config.toml
n_layer = 15
d_model = 320
n_head = 10
n_kv_head = 10
head_dim = 32
d_mlp = 1600
vocab_size = 22502
activation = "gelu"
norm = "layernorm"
norm_place = "pre"
norm_eps = 1e-06
positions = "learned+rope"
rope_base = 10000.0
rope_fraction = 1.0
qk_norm = false
attn_scale = 0.177
bias = "none"
tie_embeddings = true
parallel_block = false
init = "normal"
init_std_qkv = 0.0203
init_std_o = 0.0037
init_std_up = 0.0203
init_std_down = 0.0037
init_out_by_depth = true
optimizer = "muon_variant"
lr = 0.00167
lr_mult_o = 2.0
beta1 = 0.95
lr_head = 0.00462
grad_clip = 2.0
warmup_steps = 200
schedule = "wsd"
decay_fraction = 1.0
decay_shape = "linear"
final_lr_fraction = 0.0
batch_tokens = 32768
seq_len = 512
doc_mask = false
train_tokens = 319600000
steps = 9754
dataset = "wikipedia_en"
MLP neurons of a small language model. Each row is named by its layer, matrix (up: input weights) and neuron, and shows model dimensions 32-159. Each number is 128 + 32 x the weight over its row's rms, rounded and kept within 0 to 255. Numbers have three digits each.
After each neuron's rows, "fires on" lists the tokens most often at its 100 highest values on Wikipedia text that the model never trained on.

L5.up1373:089149168130100113116075136087181149158165122164110081107188102076180161149051122115120134212087149161171170136111129143123101147121146162162115153100101159124125102182120124148121168169131164159096095111187136140142129112146179147094149169183118072140135065109166170089125100119151108142144130144143118068142099119107148109095155134075114151117108162197167200150169113061107140154177
fires on: " of", " the", ",", " ", " in"

L5.up595:110112097064152081104187185142087108108225136138073144185078121115142134115158129121150141144108156120130145105117133087187173096116109142123159134156056157112154063081116152078128093180096159093142175104095109079156104121194128061081090102125167127102100143141157127174177155146159141096153143131142131092093127117147124146123134127099098100036192145201199067126127177122076110150106
fires on: "'s", "0", " its", " Its", "'"

L8.up700:105107127092081126076115136085186104073129133136083197176091100155147097133182148114130191147124160157130157142166128200173145132109135160078164142134149176069117143115113125168099159147134105161130126141138175134173164127107119135121168126133124083091115084182144156052127139184135213142167110145127127108097154124166144100183128180126171052095128102132150123116177158107142107101135
fires on: "'s", " his", "'", " |", "’s", "1"

L10.up1272:171133172138069113138149145110158116097151109089138141150127166134059089117160168160183137111096122151063141121159118108152138150102105144100115132123100080071118151092026130113118116106082137101118208045116143081132142096109078107092159128170113129125118131126119143176131180149126107099117178135126072126186094098162110125153200118078154109136146142104130127132102115172155130119133
fires on: "-", " |", "|", ":", ","

L5.up800:152130161098069123201150126114131143121187108200177201150142081116126142194156110127139139127112183079134057164147106154113147097126130150162195117132101131157149170142157096125124125084097179087133141128097143108123164160140110067124087158206142136093146135100184126139134095128136062108137167170122127093095143110151129124119142130121134133164129105139107095057071186150104133111092
fires on: ",", " that", "2", "1", " time", "9"

L5.up1297:103142131109130110146133071122136128111159083171129115090158129179132103115104146121079113142167110085112129089161064115152079144182111161082077137198087173181124104205117077100151113139133138110104052140136090122167100131174159093130038091125121098116183098117130148116136107133055158162119130168124149089149087146117135132169133136073142107099136113134131106213165144109105080188133
fires on: " ", " main", "osen", " the", " |", " former"

L10.up1198:100168128128134118108090160199189138098149151103150163173135153181108115154188094115112105116112204130168101147158160071168099146083077050156169172142121159149145150092065104116117117084182158142126162056112143102123139105163112169118157166111106097078095111144112149122100101135148085156114117111079064164124113134160066078138109189115107067128125124151155105172190122127150128100111
fires on: " |", "o", "ulus", ",", "in", "|"

L2.up1033:081100129103064052139134161184145114083106078056115167164185107142144093106147139152148144128148136099120144146127136119090127116097107112132105124168186144152153047140093122120155189102160074101131078178171044112150169120127108139143107129167104152120164083109073160141174155084118142096098163115137155090169163116132114177130142154127137082109109085153115163152067084163119113125110
fires on: " ", "1", " |", "2", "6", "9"

L5.up667:180104132102089103153092122124105149108131068088109120188171144168176122153154131086138163095056140131116165096153112119092146176131119167163117102155159141103156065145066064083110125142135092146120111153190174072150121098165103171107100146106142098139091116104112169113123144175151084167148103133138125106079134154137147180184093152101088134126117094052171156156102127146138074127145
fires on: " |", " ", " of", ":"

L8.up1158:144055127145184197186163201121126099128167108178144147135109151134141207112159113102136127108106149096101205158133062047165067105128109142128078081146184119107173133099146062140148167102100106108100101153100111131174133126087106175067137154170072154146150164130116110117082118044125127170102097117114118135102165178120138137103169170152148090108144113152128098117147048163163131149175
fires on: "1", " Sh", " R", "sh", "2", " Q"

L2.up329:150114100137146149109160193096069132079141078119077160151064120136133187123128138129144138103100099056141154151124171108160162101093137137128149162137146130138123061146104120192108136141126177132138182146155165150170119139127153169160114118144144187074104119143086128088131100150094120140054207097129109143117121070095125094122086107160109102158179112088104120145170129161100120156105
fires on: " ", " is", "0", "ax", "up"

L5.up134:128135165189139126124163072128126148182169105140103035134156152081102160113118154139193106083109111075064073101154191096128103071171049134150110131114120130083136134106146132116090116163124133190099184122122108183135086073109074134131128075089082182171079075098160141154151097125084167137117120106178125177123115076112162126086118104162130147114104179123137092135113093226128087115125
fires on: "4", "3", " time"

L10.up778:117107136141059137138071126097104142158163169110132123126104190127167174174077156124136131165134120175096157101111149124135168133095130065128125112145164124122116123158089110083072096162226193155148147105117190103056171100157122129172160156173117112161183125138126102126128058121133096129163146154150153080092104109093179128108126068164151160160096137168146119192101094159105114102145
fires on: "0", "1", " ", " QF", "6"

L2.up579:166162130148117129171181096046166093073149085100130101100145150154082109140142170161078085167113132107170140112118111109081107093172116159193134108080094097091152130156112124166100136122176108128166112018112152128136114145146149092137129166131111123164105123155144153112111124124108095151015147198113143116136153147103138119168128140125123177124151100092134189129182117139113218123105
fires on: ".", "s", " of", "une", "a", "ey"

L10.up415:097149152126136116148063080190147056142197154194107144147136121157096099087110174116136132148108174132058156172122085033182056091132207116156078144168098166133127107116105103150124132082110077146072104142166154106158114072107138146126128221097102118110129106122157104124088137101132132182106089130197125105126138123162139152108097140118172141147154108155115113071087119177154147135154
fires on: " ", "1", "2", "3"

L5.up906:173134155127165142147078152132108132102182143129136122095151129121165100099135124118119067116118173093115143130069141168128133131097124104136132140136146140141150140091159089151089171072124155208147095106121134116155153138147107113127171216146155095143126108141115137125148074093174134135088160135108119117124126088129098126138155049166117098102129131145157156177075055172143133116124
fires on: "-", "\n\n", " Ge", " Te", ")\n\n", "1"

L10.up1222:170156131094151112113122148073092088157103132074092150078187111074145072144108118113125150110121133130123087181178145194181097126124199127132162117205159136112070144113183105177162126165196076096160142117150125143151148093135188098144161144123151154100199128159146167119150168058101156138056145106130106173108134175115048141126136109196145132084197132112157168046120112033089163111172
fires on: "9", " ", "–", "0", "8", "-"

L8.up756:097122140139132100143119137112114104176125082121169154145186071112131119160177114064122116143096132162123102105101115119115103142220093144212125101177157141100141168169156074120165108127096140184106120149158157140115098130122152132146113067103140184046183070209139138135121122098089170121157123153129148077146134124201157129148140101145167121102147102155140137119156142144099160153110
fires on: ".", ").\n", ".\n", " l", "8", ":\n"

L10.up775:163121157151103190107137197159141167076080140142145129193096114116165163159123130143164112105177110137126116121136109077160117137163089162125071127137109075186167144148122126149124160096104151097125100166112127136186084111101126079113146219073133091082095155121115024152101142175139159082113179140103134112088164101119162125109117068184141109167086159168149112141147140099120146115123
fires on: "5", "0", "3", ".", "2"

L2.up187:125133127189138134182107162107135099091111180157128148129115099075139123155178090161112187168136136128129177105128158077088132107126126113146122097056177149074116116084055059132156157153048108116110176166076150089142074143120130121152148124100111098112113155141169102134083191159141085167135126109139142132160153124103074131169156126115161127110153122175115183066138136141140168124181
fires on: ".", " of", ";", " documentary", " what", " about"

L10.up309:157121149118108164158111140158119186113131175134136111138157144082166128159154137145158177144070199129106095131108147157140162129099094120122093152115110094089046171057121080080137139123129140155144189147135097061131087111125140069119152172115142142121139125131116087081121121146131066183160166158091128136076095148138196065152106165146196161129125200166106146143105081129109121144138
fires on: "9", "1", " ", "0", "8", "2"

L8.up517:132153101137154071113091141087132165176091128119118116122131105147161145153109084132133141116135144178121138069112208127196097128135046054127075057111159094153150131189091100109139126163113126161152095089134123112144146152169135212174165092186155112139108148208092130115164104171097153105135169084130159186134154094127163144116087135123105149105133126185161096136156152086142117116157
fires on: "1", "0", " he", " Gu"

L8.up487:089091105112119164148160160115112170065094126125174155125103182141187152182137163101146183152197132071111160131039199124123117078111105115110138160136145183099098156118146147119123133114093096099165177121109119133116183120140131130120126149132087162094100123189124123102139147150135093135129139094141120107154116129150099147109164140107114123115059130146181101145080108154084110118181
fires on: "0", "2", " (", "1", "5", "4"

L10.up840:132058101154161056147151105182081152143137161128133093170065120142085131170103086198164106130104119152105126168079104142161119137213128128129124084152153184141171187113099109078146142135106074102067052164119179118120120110098132135128129104152094085106100104150117084149095145178142108177145150108179127156140078071067141110111116150088131114137120158148131148113166098076149106082077
fires on: ",", " which", " that", " ", " |", "3"

L10.up1226:139103183127098095150143094161131132056117125068154145093158150141104151087128165147183088090105124103130132109090137111150117103146105163146116032095193130134175124090161123045133184155128092110135126193093151102180120140103129137144152148100063116169098108145147133062082143126060152115097082105148123144129187101131107159119164076102096086085130122112160142170142099085093204133173
fires on: " |\n", "4", "9", "7"

L5.up948:163105181067109120159083154116104125071141116056140077155172183161187091153125067131108151114124105118158128131168131110090140094098179156159158090209165153150113079105140147102134155112147095099159100149068091119121138079142081111153155143188132116100129070128138130127085167122122138086127104133149148095157152134138147145153125131172150147129133084131087131131123115143130124136104
fires on: " |", " of", ":", " to", " was", " "

L10.up786:120114175115186147180143149162116095121157138115167172161132161163032119083110166137163103106157143064140126159063124105166117074072186167115124141093147167123127160159082157188131176096177068141135112097103154159135099128148146146148115187134122150061137147117148135128097056141119112139166125111104120144148143117169048112082174122131175110135131108138103103150106126121163189134130
fires on: "1", "2", "4", "3", "5", " as"

L10.up1413:101104119090168116143148101104123120150077112163121100118145114148164164175117128077135199155081194146127096089153136099152122119139119115161069127131128146140104076111164153154095160159104130106049088104166098106145176114153117129147095174130113141142064175186073105139109208126194091125124162171155117079099127180130179124131189109156177084072097138140201084163171132149134121202129
fires on: ".S", ".C", ".g", " Jr", " etc", ".m"

L5.up835:091197124134196108141122098146108218120130115123154158138169195136144130064147158115121130140121110147130169077164122146132159131123149110119159092097107135077128139131134161103181058186175117167090164106121121162128120121130147155112127119096091131187129154127163122129161110160101140181161151093098162151154133170071167085131139128169168173099126138142136119131091093142131153130111
fires on: "0", " by", "2", " of", " &", "9"

L5.up828:105129099135136110152138128136129119116104125154155144106190145064133155128158120091199115171100101111117136104134220094147150128144058130123127121127140121135168138111101154090167137147166176147137109143139155179140059095141132185106162149133115136178141180138158146113125066134141213077074129160129150082127077046195133123095158084120107093127125158126148117164150162106081167104123
fires on: ",", " the", "1", "3", "5", "2"

L2.up557:151117085114161117089113099175072166096124153101155169108134085116112142122117109134119211120111165158183136200115156109092152078117117170186130107118122115070138065102129146112178180099102202123139134164149125131115155141197094127118103125156081107099123116096137109126155118079072178131105093097070069129186111139138170154096079040140147139107136126151129091132132089129069142098097
fires on: " ", "/A", "2", "5", "al", " Division"

L5.up96:114129110126191110116192109116094121113145093119160113150130139188136159100090116104127164155108135108095154151125094090142124109162124173083133149150195151143138144143113122119105139134165199104089100133128153129157146082076148107145082154141099140124185104187148142127117092086125145153167174155074145111137161090119148171163085130070170147119161128115152131090134129168123186136051
fires on: "m", "th", " m", "p", "l"

L2.up1074:102123136122144165147115130127123098121113181099146168135094154099110120151148148082144174149121086147145180145053075145168077126063103127171111081169146174136109141134119032169138136153150092118127136173197142109063163112103138138114132082128097126110186104117117188126127087101161191168182129134134125147128144152124137100087071149121126112099060129110167142139137113140179109121160
fires on: "2", "I", "U", "1", "R", "G"

L2.up276:104133165182140187084130144068156198124140070172154174073122102127125115119147110052126090080125165133079182100144093101156121114095156100133071072138132110119080132149116162108097170103067143174116128087120100149129111137162162152148151183132067065121133120171074078141127188097185092172075145163169174133146106113150159114170136119129157117190143047107126101170097113159164147162155
fires on: "-", "1", "3", "7", "6", "9"

L5.up1266:163112134133137092152172091123209106165163095091136069147177159131104124108101035092109116132181147073140149165097067114144154153135113144136144137159156083134154146112087164128213141097126156124130161084055135143101118115184099149181172163167140156127154167122179141081092102097168130105163051109151103112114119107103185148084126136116122092138141111101149127079099139135091133228117
fires on: "-", "2", " ", " a", "–", "1"

L10.up390:094103104151142123102127061104197165203106138139143136134145186139137095150106134131191138103134121123115126114184146106154129114165055115142169060124164136127148159174131115085149107122172119110156102110133086091120183129141135131171149151198095145085180123147128135176134090172128102115128172082131129200116138099114169196187127135074153104113093184115125094105188119151092118149097
fires on: " he", "0", "\n\n", " she", " He", "–"

L10.up433:091175156142139116136173158083128131107111171109101110125160146103107101114093088160112129087070112164139194103184130189173154217081090133122174142099088136135165110181164129143144097083099102112153125126063146102143139139158159061142188138203139068108107140203140153137108116077146085117132158157116166062157146098181153124119183127162109112155128108194137067108149107154115118097104
fires on: ".", "9", "7", "8", "0", "1"

L5.up130:160099233140128131154085160183054164124142103066150153159146114115128133193135095109206189154147159155129112115131128077107131133133147146125122132108209133110147126158153099132119162070140104081109093104125096172111112079078079138108136141069148155157176065094114128122059147131132089076107139145092159072179184122120124152137129122082155065087125116133099107128158125160099156087108
fires on: "1", " of", " to", " "

L5.up1576:105118163160095144063199160124098137129141138163136134209118156191132120126133175136106098155120144050180144136148121081119099176164102133148069114153124140163103158161135102192140148152175142073089164142103170151109138122161114118126154151125143113111125130160124133142152098125130057101113179165104139132115117101119130151140097094130123143122183126150150070096106125133146090154071
fires on: "born", "m", " M", " October", " m"

L10.up680:119114129146143148110080149132162202076167154172080099122148145113121159155245103146115076134143205091140143109120120087141137152158109111134172158109159100099123137149135082132089140087149181111100120090092131114074113168144118140093066136145112058117074159154157112166128055164167118160087159105149076112142051145127124150143074179111111117110178159170120099167137146095131101121111
fires on: " |", "-", " \"", "|", "ulus", "o"

L8.up299:128082141065111102135235093115114123091074097161153154148086095119152130157094111151146115095106159102133154083140107083106115129165111167140119107159093169183143103108141147087156164141101165105139077136224180145124104107132167128111115095201125089105188114134079098134110124188115127094171155128129109101157110076111168193153070135111162105155125138176160133185088081136099102154190
fires on: " ", " |", " a", "1", " one", " an"

L2.up54:136076169125103161148139146122079067106119062126172120144127161124165130102134089091114157140165108119148168113065114145101117132155139120182076162096145121104166137097124132182153149165109070156134120172091086059184136157163105076118097067140123156108182160113172116139127129142142097134137090122129108096109109096139058147143141149187163149077123117175124138133170139133142180159084
fires on: ",", ".", " of", " ", " Once"

L2.up758:096102142154064125101110172149152142121154103163133170151116109111209082092165169105170081128111153108079138191140053121124143113121124101163148148113108125166137118098090104118173126123104099077109089171166084094096139152172143214139173096153082105137141139134111144136172086171159121137112104101068139077134100108073109166176151120119145154163153088100135128112078117169126116149114
fires on: "0", "1", "2", " ", "8"

L10.up964:086090149054137088130161130143079150155086145055146137111139093125155103158103153130065099123157178147157151136163160134130078145120129145113155128115156118092085103191126139189154125125130155098152132124180175134124165136129130119159190102125084092135104077153046142125159138124218135157140108171096142116096107124162152122134135133136123125080149171171137093103082146161115152108094
fires on: " ", "0", "–"

L2.up831:182141092129101106096163170053081161089088138178181181160152168125134152064104123129112169056071117165190158099145080130136146153190052107099138145110099135128158160096172149113152141111105087186138145145154120103152122166178155109167101109109096116086156170099131114134139158105103148079138136151122101134088128109131158113166067147143119085082140118069105066098112088136128150128135
fires on: "0", "6", "7", "3", " •", "1"

L5.up1309:080121091099175151112137145075166101127053118115096112117070173085090127159161122138129086120172135110187122147135167131147159121114157167161145183104127110142152116118166137182107123068120145151104178115088141148068118129056112083146097116072074177119113069145087114153113184154090093095126139161136134135086162155099104170111169169167099145095113052160171157167149143117140094076127
fires on: " |", ",", "2", "4", " of", ";"

L5.up427:144172121122099079088117166103172169106186101074159141133116170162166131168105164104068192107079101129107181180096127131071092147097082131145114163143141112137098080185088134135081113169095127133128108178101122174163100138098125068134139155135112115082133105128119064113106120110127083062120120117150112127164142165111102152066126178071065177130179117173220158130122181120189078176179
fires on: " of", " de", ",", "1"

L2.up337:143129119077152134167144125138131119219160105074130140106158164095127160141080162083145106085125158116150146135128141077210094073114052154172078140100141158213147131105157069155169121132115155111154143171160152110184165199155101095229163141118091105104131075077085128088126171171191154128129098131119133174157086045145078172131168099142146103152087109126183156082144157119122121156142
fires on: "8", "7", " ", "6", "9", " third"

L2.up271:121186164117157149114191081066129111110121125132130097118121126158122094177093105157135166155104103158154156115158137117158115065163118177101167112134119155134164078077078163124018178088146145044147105102121123153124187147173189130124190208110114075120111127099171156115088176083092113089154153141156100058106145130095094131128127091194170139085119143098136118105088150116164145162086
fires on: "s", "ius", "age"

L2.up874:174153097149192131061054105104072142139163112135151133153115100135146156097134174110123145087092150148192157138118124148128147106132101146111151180151124119135128103140145115120123140204070151113106156186169158096114113069146098141108091090078104138124166155155122107119125131066094148109161150112095112142136138156111103165107135122102098102117172158137145057148123051103146125140142
fires on: " ", "1", "2", " I", "3"

L10.up1494:094110153107124039162152127082100166145133159130143096144147102064151098114121161123060122131132159149161074134147142137181131164078191129107107180109115199128131077125142109132105120147164141117102106099167143045191157114156120133121165119113157116131160121154153196150160109088164140163170100125142093128101128115149075111111095191169111146111212088183151059120107069145076147119091
fires on: " ", "9", "1", "8", "0"

L8.up294:111151107185121124099189104121130134115158172075106151087079133105158126180164177120153149096180112107146085128145134145143079119121063154135154092091067130153092116107123128154142128096051159162196105212155202109172187108121113110153137131119127115079104123127133130135115061148128092120139162121158099150101113130130078091170113147125122054167135124146161065110178141058120129161234
fires on: ";", " |", "\n", ",", ")", " |\n"

L10.up1546:130120100114098155100153120124138186159130141083083155116109132113096124197138132109145125093095059093185158125132163167094060112103110126174122116123135143087149113111114139125118120074092148103136161111119141048135093079114168141165179113157149117140098150104137094071110118143165118096075166129120094141146086109155073102137149098140157112126144123140140139150052161110126199077144
fires on: ",", "===", " –", " |", " -"

L8.up16:146108111121102091113171162167170157148158106138063141147129122114130137146156164152103142184122173150136178129101133125134175170208067179078125136063149146103069178092139104080178132143120080120077227112131113100150095140158074096125146098087107135092121127111155123125166165070128180191160120117113110143091144122190160067171110134094180082099152163161099083136164101133057146083150
fires on: "'s", " the", " his", "'", " whose", " His"

L2.up1385:098123148179120086145124156123138129108168102087116145102136120155090143099143074141118185172114121130101105084157056134134117137052134143137097168153155081089101158139116164082133162064135111107116119171173143091183180102151082145152081137162119110103100142169110157152129164094130101141128149083115147141158162079134137000122174128175107081161153069105128166119167068164060106114119
fires on: "0", "2", "9", "5", "1", "6"

L10.up57:128159176124122202133191104117177133104093122157170180149128131132160148095155160110172129177161132108145108141087100170115113125077119082178109106116108098155128140170141114131145136077165112149094095138150108122146067100110133116111141154144093147080098124084144124075170102136152152143110167074157153110086123208102128095082171152121141100173088118126125110099166151141193181110113
fires on: "0", "5", ",", "1", "2"

L10.up1415:158163130083138172139127113214154097109118103110127125114201132134129072115148084090172125155116173108178145185086127157114149103100149139154126105181158106117186087143092124109200134118172155148096146100099110168078150156175140090136078158088115145189148127115159139094143139133126070109133164082177151161116171140141099167042170104155163088126166130096183143102107063120145126144103
fires on: "1", "0", " ", "2", "9"

L8.up304:149091117128087169150137128075161175116092074107143109105062107146110109155165145122169080162139074099143128142109079148118152068121054128106146137145135103132127141115116090159153135166101158097148166144118083152105165190146143030099120151160125073165107159127179124108131133123170086121166139097102169104117172134152165143164170145106143153130061093185131122110108131175044152164133
fires on: ",", "0", " ("

L10.up202:152148132127123113101097059083148098115173138122113152088153109085092136168169179095081091152140150028171120115147174125107127187116141123154097150144157095162100143100097090089150094109196125165169143115136083079129126167113164147121090127169118129116210201175155060163079100118127143068143167117154151074122182149097095174129126086157106166089125101173157145043129131107160131094159
fires on: " ", "1", "2", "3", "0"

L2.up121:101116099128180180130189122137177089146111198126121115159172139138072213104126135112108130124183125098036069106090114144135085134152054149139139119121148133160163096159127100103170160151091104157156167117145102074149153164133117141127128174099116071142100155146096085066119127163145105127172109063148142168122134090122114193118130094142091197074079126107183165181132127130075167154164
fires on: "9", "8", "6", " built", "4"

L2.up209:100118154101122158161130087136102120158117146192128113136110102139137120152111111106071171168147165078089090137104183091138159130175143153185120184102136111168102131136087198144091149105166162127113087133125091133066149138106118158141148142102118163116190143192150106083137136128125141178066117191089127106176162156128108117166181141080152134152197125161131137111101049121114167114094
fires on: "i", "l", "f", "p", "in", "a"

L8.up109:099085121145143066123163155087167111154083064157188125087119134078135147053137183144124112163091136135099098104127081130165084166125165144106123100146100108143123109117123161137152151179118124126165131166173152126105105106119186198154149098190118091101123108171005141193101172102097120116126171138089147156164105060113112174124110120144103137154094094113146098146106126145097129155138
fires on: " ", "3", " |", "4", ",", "1"

L2.up1315:116162087054136147175166087108158080138125143157202162130156068105128216151088183175187155126129097171134168179184163130125089116129171136105151082104160111083161138095110163173153118158150119115144134169097176159070098076133070141111128072103128105112155110130082134085173133102118182130127150137081147065123094149142072118112104076135118185085121123159080115101155130152102163133131
fires on: "1", " same", "2", " next"

L5.up510:158102071093130119086125156179098164172063084127132179157127141121176113169083090092078144150140056064144112114118145158133168181088124156161121183129153138123157157086144146115158127129121128163113164170154139124091148163124187164116113114149103170077112162120086102125094144188171097094104158095178095124070144084068187122136089167123132119126190149104140151157098077163181172158137
fires on: " (", "0", " |", " ", " Summer", "um"

L5.up1242:110072151024144085116160126151142197119173105156166112135159143100118128112089130167107139115101109093085130121107152113098089159125192129141162183175119116097146085140132137138151091171093079142141172101105135111074110116147078195115175079187101123161170097165110112167171113152148092162148105152090130087149176139098058118048079101087151145181166109164106135121116135126099176109138
fires on: "2", " of", "1", "0", "9", " a"

L8.up307:115120100109180084145143125088164149158131096097157137147129115094159135175148140111141059164146122166123155127098161106168129130162147089118068114090160153137150106074121127119127119131113055104105223129143109083148175158105105101094183093127147100169092163165067138120207123134089147146109130109124118118122136124133200061139175221134168115183110144139131106149174137163118116127110
fires on: " the", "'s", "’s", " his", " Ch"

L10.up335:124121136107071138075122107133161143093100106203144124167048130110093155154155112076064079167120148125148106185151140096182160104145109171150121146163166073185104111133153135094093139196170167119100157129118136124136219116084129085152128122140166090141172082130138091099169087147109125124106114143136175108097119174140090100149163158180143118163099134145147155106106115130096165121137
fires on: " \"", " (", "\n", "9"

L10.up634:148157141124086132132146124146140141167116120154130095119160147165158198139059151128103133119160086160093133064162141101140133165146050146068106117097074115105067116131211148083139167118097137076123151083149188145125150143093156147133154111165105121111127107133191123126145140118072073103136141160173147133151160149062142157104155072070097144108171152168127211143137069101141123103130
fires on: " of", " the", "0", " |\n", " Stadium"

L8.up1345:075145124084138094143160151094156089156111125110118100153119148055169113145109081136085131128187085108111117098125166094139140146170134156060169083168094149112132180132143155174124165121138119139187154128114180147074124144143096087170097145118164142131062158119164125136139099125150140151121125130110154060130055170161063136071126108139182155134142103166100114073132129115063061119124
fires on: " as", " and", ".", " was", "==", ","

L2.up1426:089125146094138139103147163119157111143107092085207148130124127118168126111126115055119138094158109189182097167104178127125107162141107135113114106136126139107171054107180139175120099134106086140132100107155167095099122138123107100075124108123091164124066120104115162180190124125156150103165144119151157120072152062141071178141168139078062134098121090121156191170153161086196126094052
fires on: "1", " in", " to", " of", " through", ";"

L5.up1013:132158082082134151124136097157178133155155103171160228151156119140102124133127097124102077095057112119126131096108099138081147107140140071160144116123140133166137100062112047111198146176140130167181139103179027110093142100101153172124101112157159124129163102131133138162123110111140189165123139125152112128159129124084126169168165081135121149117128067141088120103175097096069093167163
fires on: "1", "2", " ", " see"

L5.up159:158126124130147121109104126107121116090105055078017135126119149097120180102116166119158080126112115150119061151079133113106166135125098146189116100117120157095159129167136102139109107145115116132125170148133130103144151123104083111136097148153083144121085161107098091096131040139156150117179147085145147153139139115166155112136156163140145127045132115125158056140175095140124117084109
fires on: ",", "3", "–", "2", " -"

L8.up944:096098146161147205170118104062140157116099116120154148109133077187142089166141115144149090167084107122142139133152184137125162133160097122143090101112113097112123132125130140066168162110126135162084171120140119101121133145075144091153108114145149105103110192119120160094124142115103145113134105142113155089174095128180145099152140105094170155155147127163152062163132164134129219158102
fires on: " to", ",", " |", " for", " in", " of"

L5.up1432:075126144169145108053143141143156139105095154153088183151112096103133076108132101134130161110131107132120150143131168117086143111119104132055133101192128119150091149081152143137133144163150087120150155151168153182075163137133156143060142154088138152146128141115156140126106110112131150188127195112145111132127109108131129198158208091135077099120129135171085069176137082123105108147060
fires on: "1", ".", "5", " ", " to"

L10.up1395:127163155161108133144144152093125151190214145156168143038108150144094120148084102142141123118132139148112120152166104148123153196139068127132122106198151177125074163143123104106111165101097134142108150121154138166058155134096119140176181159129077145187173181184141089138130102124119137143155149142151174080065127105164169135082119094134105146181103199089130168094096171146141061155119
fires on: "1", "9", " ", "2", " and", " Gr"

L2.up343:151145114125167151190110200093092108154119106152154132117189139085104100149077175099080164147139129131154111127134123134134098109111127149115133209129128181181170096134090079126110127158075170128142116148163107135111173190168077165105067139114109108055103146173179153132119134100175103155187164208110090095097125112095149093151088175144139154049108102174127143163175110120089175164169
fires on: "7", "6", "9", "0"

L8.up1461:113191130073144127133135142082167108115059150081180078118131202132127177122165146176078137168170086151092117131157104134123122178132100174151111126128175113179161112129096136147167110134081107084181195089113100152130114123093074103143108109159143114129117162119161089151133231139074141139121079111188130128122130133113102168082130082125158124093139141128108164121129151128121064117137
fires on: " as", " was", " finished", " for", "4", "3"

L10.up211:179108096162119072144197189121152173098111120150081122162164146072126123128111156117136075148095106187133153089100080132152117080142061192131143093088172140118191126110111183100117149119142159119120130103090187118154056109139054133106119126093072186114086167123124162123107130153126147159107112118130115129152089128121186122124148112135113173171112156106124071177154183155091140156076
fires on: ".", "3", "2", "7", ","

L10.up233:167115083138168103099104154205126118098119131114154145174128095141135115149148118104157078093095157120097159098156197132090073084149124138127189064094147089171159159113195123097073108138171139163125112132111112185191084182112068127121186194081104161152042118148155102139117146086129125189142116108127123090104036094148122174118170060116072121135151161099068116134124091106139140074089
fires on: ".", "2", "3", "4", "5"

L10.up900:121125144150129149133180149157127115118161116051123122148120133108087121117059115132123142125102131135117089118090118147109169167173092096162114125187134082122145113101118110112157170153087103123120169152184141099088145113071166168137068126076107113137106124170060172090153130159150065149149113119134147128138162118109150081157080141118136158087109173151112154131120104119144130148131
fires on: "1", "9", "8", "0"